{"n_layer": 12, "d_model": 192, "n_head": 3, "n_kv_head": 3, "head_dim": 64, "d_mlp": 512, "vocab_size": 8192, "activation": "swiglu", "norm": "rmsnorm", "norm_place": "out", "norm_eps": 1e-06, "positions": "rope", "rope_base": 10000.0, "rope_fraction": 1.0, "qk_norm": true, "attn_scale": 0.125, "bias": "none", "tie_embeddings": false, "parallel_block": false, "init": "orth", "init_std_qkv": 0.0301, "init_std_o": 0.00615, "init_std_up": 0.0301, "init_std_down": 0.00377, "init_out_by_depth": true, "optimizer": "muon_variant", "lr": 0.00221, "lr_mult_o": 2.0, "beta1": 0.93, "lr_head": 0.00479, "warmup_steps": 0, "schedule": "wsd", "decay_fraction": 1.0, "decay_shape": "linear", "final_lr_fraction": 0.05, "batch_tokens": [32768, 65536, 131072, 262144], "seq_len": 128, "doc_mask": true, "z_loss": 1e-05, "train_tokens": 492600000, "steps": 4493, "dataset": "wikipedia_en"}
MLP neurons of a small language model. Each row is named by its layer, matrix (down: output weights) and neuron, and shows model dimensions 0-127. Each number is 500 + 50 x the weight over its row's rms, rounded and kept within 0 to 999. Numbers have three digits each. A neuron's up and down rows have the sign that makes its largest values positive.
Before each neuron's rows, "fires before" lists the tokens most often just after its 100 highest values on Wikipedia text that the model never trained on. A number after a token or word is its count.

fires before: "." 34, "%" 6, "″" 6, "0" 5, " km" 5, " m" 4
L9.down416:449499532564595551507457525528434563510456566518477586517477459577535512367541504491423491487447496438553504536588478446583488506504518555548553416475524479431466510493396528471425454529461584514516449512615490439536414550461420523479487573473513454474443505476516486579578525486558492551505435482489470530560606567409519438481400479547556483588464464547471492543522554503496572508501

fires before: "." 73
L6.down182:503524529540515412536483459504472493486598445584486435624484561530511546475510495569424359450547456505428448536539525521526468542580466472541555508383589475482478467580528542548520574512557433553498570511515421433523462460484602533502533438526588504566498474427558444473552540484508537507469497592528414583446528507545485525589516480527478555495508483460488523526459475554449469461495

fires before: "–" 55, "." 17, " |" 13, "," 4
L2.down88:484452424477443491485583470450565599515558566610453504532527533525523502562581459529529539541530545477493461483594403533495502507528473547535536560423563527504519552474467566470530574516492489473486565511430515462545543518539423431460523589480468592454471550559535524511575533558546455468431483520644587536387504459577488517502576472499532559493471492497496494435429491506392477489554

fires before: "," 17, "." 17, "%" 11, " cm" 5
L5.down374:473508553474397442469502453580463479502417508425524512403586520453535431565469509461515507597442460558504475516488487444507457574452409453520472483495564465495462474513565514475449548460588525520446534536542588446573535513435495493527610538512538455429516492443406451507521463505403522526517460465461473555570516549557511454486539414398436352491490477461551497516440522477560509557499

fires before: "|" 68, " mi" 11
L2.down511:505485582506513498555437526530509506429562440432516581378539466525468506498469506477459419520568530461591563559505507524552488484535501440521560574545568504454475539514447621522578597554456509568491513577509452550428459520510499453466432698531514543500545574533495411536536463501550505519462499551501374424456433466491492486507412481539548508466442396406485434574523529501509565609435

fires before: "=" 25, "l" 10, "ti" 10, "tor" 10, "on" 7
L9.down369:499531546522551474561451566500584364436428539486572522400483545473457492500569533487576625505539467579532395456623518443408481503434431544489511473494529577406519495518481525497441561396519435501485532583452590518473436543466472515519492525511511429485453545446472470620502451508518458463499482529570461477494417561445515443524496486509426554452485504493536455568501532463494500550567

fires before: "|" 41, "." 21, " |" 5
L5.down346:425470506545521421518501416515481497505517531505421480481468549475566492486419459433420645605477516512510582447514466548511399613430523484442489482450448505470518468416414498493532557434474499484537474502480460485447495535514505541617567506433538479555510495438503504539505459519511429496503492504535407576498437494453531604507509541545543526495456500489412495415463443621466506479475

fires before: "–" 52, "_" 4, "." 4, "i" 4
L2.down379:484508430524513533556407526529498537470552511489549585484476559475532559494491501546555500537381564489494411538490492460486474488436470473385460488538509506527426450463550525463481504461510444545545433490534490502456534546525585490554558514440505527429544527491544431526484664464537440537515427586476446519475514484486440492509450450472512472404573532573429502412515478424425549558499

fires before: "." 87
L9.down305:472520526561441556565560417466606500507376487466517574432460510449472453515480490572595401491500531471505485512482446535504423434462476484493477483435530534517579437543443469502515508394358505573441497580400555498520500543522516462572471484353549502498517482491576534492540442519432592408464511467516456572487513531595490453468459521486414500477544488464434465553459545603484532532595

fires before: " as" 52
L9.down166:440408514445471517517445518410501495545560424498565393455503574421465490545506560561549552450504458510516494525503515461449432568434571564561491469378443468503534514562464535494472495480529498490471478562483541557491505447460573487469521536552511522511471524495482693510514484523569514498508568452583502625502455571474539548561458511401525399586509490494559479444538498509432503530471

fires before: " |" 25, " (" 13, ")" 12, "s" 9, "°" 9, "\n" 5
L6.down364:504539498361450492497570544491486428483509432547534448421456505437584625452447457507506447460427517401568447553578404507393452508464557499441597467482530551499443365462540538526493484564492527531460526493485536517454489434551520496513481460579499453438506406473487501466480562517416619488515537499560600499624467469560567478530464528585398485503526546522526510509534542563480424559492

fires before: " |" 43, ";" 22, "." 14
L6.down399:585562491484547500461547459553441528538474534497529579440603496484494594458534529502518508498516483429477554531520455592420560490572428469499502563622592498554534558383511512531503470472436511335525497467573599481547542477447559451567491446533384548422488569491479515504483531521412524490505590412517529544574525545562532498438441418558415472521417495508545475461444526526461455501447

fires before: "=" 60, "\n\n" 39
L5.down5:537591501526322515535568530453487546520480520541480482460506488501416509505435548453498558448531516492458488508513487478511540521532507426576522380463511424453516523462523566469485499395403412502433494450554432434532580537482473456454528454513469428508599520497572494386474496390435513457448527496603494473509390484512523474467447401502540550476419574500514459586516488487523518553496

fires before: "|" 86
L2.down311:513488535491525557556494619517448443469453447512502515494446467573507521487372500490423478531508534507446493607443550559567493513483557599478458496433491534487522417562477508555493529483511502511568526499458531564517362507524478451508468551485555464477576517471545498623472425527503437558520514471483575418457552487438433504451522447475526585495547591545589516572523557496647368582532

fires before: " |" 100
L9.down99:507460525472505541409466542542554500462516452546515470389478640628556534492549589491436493523534517504520598501600447535401551438532507417452480511479530409488560527480580529503483451468477410495533530479471483539453501405599455561557417478504489479512512443504481588461596475544430564494471568568472551455403516551522481488389530505499623522555484594547465485376521595534510572510493

fires before: "{" 27, " /" 12, ";" 9, ":" 9, " |" 5
L2.down501:496567535449576519474542574520448483510483487402512490519539535523464551445485449590357464463482567414503526506502456521467517556588537526453510620445519456451576525527443470554422535585476522595538538496502523423529423461527455492387477489459464458500420492499438620479520568525552566537507538482438583477490549402502451475440460510535602525455373486550421511505491477562471530508519

fires before: "=" 26, "In" 16, "He" 7, "The" 6
L9.down271:496386436487505435435565500486551507541575490526493471512544474487533489400527526471560499438507573377481426463536452581491532560504567468518501463470531632433488363383563471586481537466460536543508460534506567510476491525442503541491549489509616437482469484433441479537566552437500522495468443481427527561528525497443507517479477580573513438549543581489479558539522469504541462515476

fires before: "ti" 21, "te" 12, "nt" 7, "ted" 6, "ting" 6
L9.down343:492470543492530385580398539487485468473473455561438480492557621371540492505517485452539599557479441536479483515551490436437453519536482535540427456471532458429531552518468550486587455570470410534571473480434486486534458560403425491526490414550513461562511455490475424544541542453566482560537547470492462549453472535585512457393531537522491479408553472530540520533534461511532534481465

fires before: "." 59, "″" 10, " million" 7, "," 5
L9.down200:543415531550530472445502501485502472494520538570515494530486556531498416505506462486464433432569536462579464582522567498491470434482587480484491564561456483455535429498550588632495444548532453411412480540496466509601522516503496454539562415496450482467547508492515547569460569450474558500456481528486557535540489515387454484504522530582468509423525508413502505545431545610482487560503

fires before: " (" 22, "^" 12, ":" 12, "\n\n" 8, " is" 6
L9.down263:548492552518501445462596532566532572563474431485558646495552564445525424490485445522599642589535547545522518460510475488546500487542448476587486479515505485464440517522621556532487513496519503568434475443513501500457523507548507422512487497563510548464483519486431484545517460446456491551435469567486427510567517545540519505433441503484463461544521504474455566458523520381570494518457

fires before: "|" 62, "=" 4
L9.down144:487478537535529464442611475535516471526543549467582488612408517445449499505497476478465595443533439414523433452415550453528514581523506461487480470542492555529405458534503546427341445481475506473466543538490457557506518522518412461473473513538528499524551504378423474536496496433435482473561464439533534576477417487523499495572456457529463559527497513496529457518474609515501375561486

fires before: "\n\n" 66, "=" 20, " |" 4
L4.down24:445489470539520463522539466553532445479514522495514506495449560422504420438441490469445458513533581401502508486528570435490488492488563446551542420529428504427597511517480495443447428427518496520440578472508488476548465502559637476469504532495534519596445505469443585583548618503576563494495569549495527590480454612455455513450505492499463534592635552492505577504540455468521553564489

fires before: "–" 55
L9.down328:444473460514446569527451574486517439561527438571536472600537518524468430515478508414588388538505451503503533583487539526545531536426534487467439563460554509492447470519538466575469474450487448537516418462456489451528459448447526509479523516462543533422548415513470654540434487540518471553516501548517497504458529478495543416459627532619496546502489487511507550463521486510485514513453